config = dict(
    n_layer=13,
    d_model=192,
    n_head=6,
    n_kv_head=2,
    head_dim=32,
    d_mlp=512,
    vocab_size=2048,
    activation='swiglu',
    norm='rmsnorm',
    norm_place='pre',
    norm_eps=1e-06,
    positions='rope',
    rope_base=7000.0,
    rope_fraction=0.5,
    qk_norm=False,
    attn_scale=0.177,
    bias='qkv',
    tie_embeddings=True,
    parallel_block=False,
    init='uniform',
    init_std_qkv=0.0412,
    init_std_o=0.00808,
    init_std_up=0.0412,
    init_std_down=0.00495,
    optimizer='muon_variant',
    lr=0.00568,
    lr_mult_qkv=0.5,
    lr_head=0.00774,
    grad_clip=0.5,
    warmup_steps=200,
    schedule='wsd',
    decay_fraction=0.923,
    decay_shape='linear',
    final_lr_fraction=0.02,
    batch_tokens=16384,
    seq_len=512,
    doc_mask=True,
    train_tokens=149000000,
    steps=9095,
    dataset='wikipedia_en',
)
MLP neurons of a small language model. Each row is named by its layer, matrix (gate and up: input weights) and neuron, and shows model dimensions 64-159. Each number is 128 + 24 x the weight over its row's rms, rounded and kept within 0 to 255. Numbers have three digits each. A neuron's up and down rows have the sign that makes its largest values positive.
After each neuron's rows, "fires on" lists the tokens most often at its 100 highest values on Wikipedia text that the model never trained on.

L6.gate60:128101123182118087130083109107113144163157135144126107113100146095090123123159143149100123160142145137100137121164151104166161111155104135169165104130104145160168151154146098133102146135155160101148164133108109153150141139101148114095112128124104138140087155109118143162115151091145127097
L6.up60:119100118096095127142114123139092109171113159169115126151123141163101117115194143110109152127106135128176143136174155111126140132111125155100103137119145130104145089150113128151124134158176140086143114159091147143145160103111135107110129110135176157175106138090143089145123118118143158125
fires on: "\n", "ic", " •", "-", " Lab", "ific"

L10.gate474:117133118113123113126127120101151132139141111137119166158086113126148106171147162088127194132113126177093151169149148080141150093111170118164136119116100098141122142119134097114098122147162134084158125119145158168096134138110115110144131143149096110105126145168111131145124123150112123137
L10.up474:110148110117090132125127141116090153118147117164123128146134128100118111134150130133106107115118146130121151164133119141132121139141110165136121109118154123092114150122129144166095144133149130078115134134197146149132162120129091137119162088123137114156110138105104112101162111144129128171
fires on: " en", " •", "ic", " +", " −", " and"

L7.gate441:103124098133089117118092142136124136109127107116128151139141120171189093167133153175130142149153104158095104127091110128145140097108166144135107125168109125130109101121134110144146135177119097175083121139138121173130136122104119130113127131167158148120120166158159118107064163101132137124
L7.up441:118139169181148121123127110146140146167093117154092094084142169154106087129116155105155117188091123110132148127139134123128141119062059083120111166130129145116137128175182192122125161124121099124089114114114118096157170136108125143150133103109198158132138146096123123113140117140158132136
fires on: "r", " Pr", "pr", " Gr"

L7.gate501:059116137115119152150123107136078135106077116135111115103109104112130144126148135119110134125142136136099124127151069139146140123109157109188095155096141141123127076154123098127123117157141150130144178082147146135162154147100124130136105118128172124110086128134145136164102099171159140150
L7.up501:120127069107134114120140108136132150115106136142172130160075126117166184149125142138100146130089077103141130067118144108132125129084142115106081117118099130127110140138122139096107095130079138136148147143150120143139133127136120129130122171148131094151106156097127127117156158149142153140
fires on: "at", "al", "re", "ar", " there"

L10.gate261:123097161146094133131122114119118144092116157119122140146146118117116138162112137105094117142157132130137136120104135110133114115164158138111125128138096138188138130170118090122127112141109066132162079115146115121145148071118153146119145175137134133148103117096140117171123120158091079126
L10.up261:111173132106135146156159067139118092101111094115099115109133137132083127107096138119165188118141132139131129143137094103178135104129124137111114146172079127158126149124129124143157092128173134141162168141158097167121187132139121163157167109121096121164144139104131124115127122154141125107
fires on: "i", "u", "e", " De", " Be"

L3.gate346:162121055140115113168139134139116161168134107105156161154121120119150146112146146099131123121143180132124147116109127162100125188160100118136080128145151108167166114156130154126132133140182128105160096162147159142148146145142128098139103127138150155093126125157188157120102164127103128128
L3.up346:153167141158155125150120136117090077132140136128155130076110157145109130150145144191130091113096136147146068171107096142090117189091143153130152119100157112141123142154141114109140125119164113133137096123115106122155101151137122136165131120141142117120123120122120109065156110090122135131
fires on: "ed", " Sw", "ax", "V", "ent", "ric"

L4.gate285:132161131111140159098138123163099115120151131143089121149142098144129147100112097108153156149119122119102163104092142115078152135124093159112111140159134161142121128145149134109108172124145147137148123167144114072104159106114151149134129148126155111172128150116119095190168142121132133145
L4.up285:142142151128170126158118144149133136173199122113155140163123134104147151139130131159152098145137174101103164163133114136141106158110126185100129137129135142144112095113175119132146095090104118081148145116153127092142126079099129172135121101124138097142166086140155127149125135097087131142
fires on: "g", "ang", "n", "u"

L3.gate18:145154124143137072139149113136169143124108146134121123141101174133150150145154113119134125122129124115079109136091144103142145133159089126108152129146124125078127158092154155053148129140140158118121178148157112085127123107123126118115135140096126127160133116141109156130097155121134135118
L3.up18:114157164133118114108142091089104134089105140123089177128123144130148113159148115107152098120143143100097100176123125071163098124139100136073145127110111131121062166146145144101151107115142147100118162117128115098088134103123126119156075099120157129150099144123120126133130139126151156097
fires on: " along", "m", "ag", "e", " km", "ast"

L10.gate65:119135102112137114144116146156183150113181151162107101102107079155122120131165171159142133109121158133117106155143119098114141132131108122154141078119143114097145173151132112125109124139149104100131109183100155127129174137147083091139132159146154183141146119135130092161129136151098150153
L10.up65:158156114111128092153108116114153132159142156134140143141123124131148121109157125164122141085130088154113159131146110117158137115155146104132090113131172162081113155112120160090119117120131122127117086184135166125131136151131123150140154099132163106107174144159147158118136145155115108144
fires on: " per", " sur", " trans", " pre", " Per"

L8.gate271:122091106099100138118099072138159101118129146101097126117136090119157162115104194148146149131151120138125142118141169076108155098110087111115156135100174135136169169111125154085122064123119114164137091150141155109134154159142152125075170136124127117105153105146168163140145104109095082123
L8.up271:127156126157133124091082098119142157144096149137121114104125139104136100148096123141096132111171080120130131132125185126142111155084139144176102085100185127149107113080139110126107079120077153136158104141126124107178135092157069133126148122142127137153140137121143148149161122096103141120
fires on: " b", " B", "g", "h"

L7.gate392:126131157115122147098091114091150151098108126156097144126151129158127137151135098174116099119093097109165155103146142176154104138161136116120151118127118076138143136150098135138173130155114187130091126122107146139124131129146143132107124133121148106142144087169121155120145107155107136141
L7.up392:172089183152132140122084154102144098096118109162105141137117143131131107088113158126135095118161163120125128148144139115154113110109127141142133138130111120115157122123157098130121110131120137128107152104115152163148126115101105161183129124126166155128095116134163112089090145118107144105
fires on: " =", " am", " took", "ra", "in"

L8.gate254:133097130101143136168125150102112173128076147132087113113107159143098133143114113118144111166131126144123118117144130163101134114151140114115103120172154109121082092127168103106161131117095155117095145139091140121084132114126111130170119158147098152107120097152110143136126107134096175133
L8.up254:107114105100138092162156173110121125141143160169146139144134160127093141135116116135064116118081104105129134131150138139156143120137101126092153115133110095144116144108119141110149131116089133116153099152111156137081174126130127106172128145140129120095146123165128166095128108127150146126
fires on: " Sh", " S", "es", "re", "s", " Ad"

L7.gate179:128134114152159124109123081136108130153115174134129172115114129136135140128155109130073100115106147127143116146088115107144106112130097169147108122169135091121158161105159165137155164104171146176150159076156189100148120117130130156118138130137105098116129103141084158145156113147136111145
L7.up179:151129117151138096074131110130131134119134113102114159090147120123147135137079138148135103094123116087128058121147111163120130109121100112112111146111170142169142168170137168111116158111158165122088152154142174152105091105139144134145166150151161121162106099168110132099124169142123164131
fires on: "ed", " took", "ost", "ro", "ished", "ared"

L7.gate494:103087141127142149146138122098102128166127142107118133087130125119163143132090119094103136129089108154115084126162119100098154150151093153119156118114163114113100158151162132119097099151082131162136106109120126113142145105106163117072145156127134102100105155096125151089145127136146117149
L7.up494:139135137144138155104132161170171124108099088111098087124088136145096109103157142135150163122126136134157075095149130121132135121173145130127139126175160144116096147129164116152102139137111107107121120143122109155124136084099117164148154126100109143135134086175129111119119162117169134119
fires on: "ol", "k", "z", "id", "ur", "p"

L8.gate222:126106111113091115094148142083127136111172154082123123106122156103146135138114162163134099159120111146126116160090144113060088103137139095115139125107141096104124121123094143107128116157122166143085175119151106151083120129122135141125122116072136135147093095119096151152100147108100130098
L8.up222:105063122111089120122118153143131132150135064130158135114144138158130111143109117133115147140149121154116141121128160134126132107168128172166127141153157114157139136161152133133166129082125136194119158162111146119116137125155145137156176152151162098156138121161135144110113142154115141158
fires on: " d", " D", " at", " polit"

L10.gate407:124122135060165153177134138090106094102154131151153119145121180130146096142140109100130136077091154159129130142132137119130155144147157136113158149115127135136094147102165116132107142145169140084140120102143163134111168146103118094133106155099117155146173105113102086142104111154097159122
L10.up407:126180140125129116142123132129143082113137113109106114165127107159119121108135128145083144084110120150116119147167073122117100123141119114101152105122172114128133150124109136151147152144131118134107128138136134117087158133135165134135151181126114095105136137162168129128129147120124121123
fires on: " trans", "re", " pre", "rans", " ex"

L8.gate240:072108155137104149096136161159110131143141116146115122103129141152126132119113124049128110128127123103090120153103133133092152111105115128080124170108112118119144096130084114151120113172068144079122115154137093117129125131126100119136119128133128145124163134152107091114109116098121170068
L8.up240:135123133120145156117085170107083145135101143185126135125141139148132153118111152125116134117111137125115138151127161077130144163144123144122117164097118153112084171152159096127108131101092110110129147146123135124096140127121115089140099177120159109145132108153128068167125137137058093074
fires on: "t", "at", "n", "it", "r"

L4.gate294:126147153112185137132079125103098163141143130104172124123138140096137131177158135098124141074124111097103143085152120096152165146129097143129153136146152080092066147109119097113105110115092117101173099097147127149134101143111119113113112108151129142141131150105146094097095137088172082087
L4.up294:155140132144137115159092143119137156135126161135153139109140096153117121162127146108118112069139128119144090093120104134160166119138141102133108124139117102098078150113141107103100129157135150148140112140199137085118142115138130111149163115113118121102133096089119138095086150108179151142
fires on: "p", "at", "id", " place", "and"

L8.gate211:111120106114146121139162090143116097100145128147179102155128156118173081168128134147125154123149158143086172151167124120136125138117137098124103161085134126150097133138128168160158098126152117112123170139115119121115118158136126122120103148143176123074139139123116125106114117123146118149
L8.up211:119120105135122162098110135122096110117113134106151090106158145130113117149091149165139161129092130147139147084090135093185157134086149146140125098136115124152182121114094111122135137093122151066137117096145127146131119178175157083131121180097108172118117112139188084122130156144121132136
fires on: " and", " or", "=", " |", "/", "b"

L6.gate114:119140099108129090135126106137137130180108116137112153129112124099155101125156143098153097145125107137159147157090115126114129127117112078088105118094148115127097132181142140133100155080135097150110108151063143099122115117111147124104150129103163110140096108119152115121104132151109154123
L6.up114:112147148101137149143146116148138159121135122136100097173113124156161166100124096124152133177118146117078109143145124115132122122113127167082125118099167148147142135124152067156146130087135142127094127128141124107128112118113121131107144121141169107154121112169130143125104111125095127106
fires on: "g", "ang", "arg", "ir", "ann"

L7.gate98:131137117129104157103121109139160127156139115110135169120119137155127113115099175153128154105171126116123115181123113064111162139098123106118152149175130128085117113161139118121117126145157146147162168077124127142104158128167088125138085123156113143135115112146102130126132150156156136137
L7.up98:147128143127114135120104134146132155121163109138163086141170121146128106126156166133111115182131156124116136128140142130138154127127143159146083151148119140121143153136131130138129160110147195136146095081128138102165168126089099148162102106117117151169133122116122134107187145138186162116
fires on: "r", "l", "w", " gr", "re", " Gr"

L7.gate241:153111140123114102102104140154086131158162114099169099151151114147128076150154092148159087164163114093125117104112120154070123095122115089127131114137144113092129138170102157120137138120134139117120122138122144139127115152098144147102091127132127175138154122119151091132163166119133180161
L7.up241:168127162092108155114113093085125138135145109145153110113157119073157144146107153164120093162124118141126153097145112130111153078105122136109121188119116121139110176171103132099106136157163115111104138138113081138117122168128102132112116155077093151121088151114141171163093127104123134158
fires on: " –", " |", " and", ";", " /", " &"

L7.gate37:089113103132089176142127080106112165127078083116111109172162130132140167124129098122083141178095166152150139134087108103096138094175130138150181112117147097104130132127134158124146144155128151144144123121110115094128113139133139135157138156110088117131120145117120159135109157153097127107
L7.up37:135149131144119151164151116135122099109115122105160151152143171134085121155078129087136133133106117095102143137140140129095104098125162169163098108126095102140143120089135160131172072174092148139141133099122106136106120119136113147104124165107097167145136143122168066096114112132133100170
fires on: "en", "a", "u", "e", "in", "i"

L6.gate382:059169118123139119136103093142163144117137138151102122112157135127141133140127090113084143147162094142147130114161141188151129127116147105108136144111092136118161145144135124147159140146146142136133140127159096119125154117154153132101098120151130109126106142079120141121135175137139135119
L6.up382:072124143154185118155154128137133170157155148146126126138157119102155104100138140165124093114118146142148147115135152104155066168117130079144130168083126116131124122123102093119113113154097147122169134142196169131118112128147146109151143114163170121089096125128120120107114129145135127076
fires on: "at", "ater", "eb", ",", "y", "el"

L6.gate232:094094111090115159130086147134102136148144095115135116082122092124095139127138101136121119130154171144108133101120115154104135143146088125163124114158116114132119093151112139116117122143189155128129165168135124146131137131176092167144154125112143100152128124121145122113163135161169169082
L6.up232:138125128146177168132082096167140138112114102144153103141136099135138163139120136173126167135124113118138110142151136118150168113148150155169097081087119174138147116149158118152126154131099126176176138144116117138132144136135094098123118145132135147124129122160105160132167150120115121100
fires on: "on", "et", "a", "ur", "re", "at"

L10.gate73:061128129096144125124115150102138122152123119098119127144143136154143170153159136149093123137118122117126149125155154129153100125112097107132140099140168109091070150125133125136126157129082140096163171101159126104069118129127107156148121115113136138098121141157092144133113092117102168168
L10.up73:099149133153137127124103134081137164134126105142148154127107122121150075087115134147116130129122098138076123134145112102175163094073086127140085157138111134130113109172125149137192156105114137119101148177164173110145112121133109087155091158109131137129134105134122104135121124095119124111
fires on: " S", " O", " Ad", " D"

L8.gate184:115130086139130117147136132147130131098133153139125109105154108168139094134134142126125130110143133068113149132172125165117119142114154138131114175144125107126122166152119128103150158083106120126132146112143149127080114119088122171150093139136120135142146113122080120144124158172084074120
L8.up184:124137151092153110127119113112091109103127071095102098143149121123173191135117119093111158154128156107096123116110117092175141141092092127122110076163108130169106144144155112112111139122122147108133158118164152142140139144174098135098119160121132165112051105120111157161113117097138160162
fires on: " and", " &"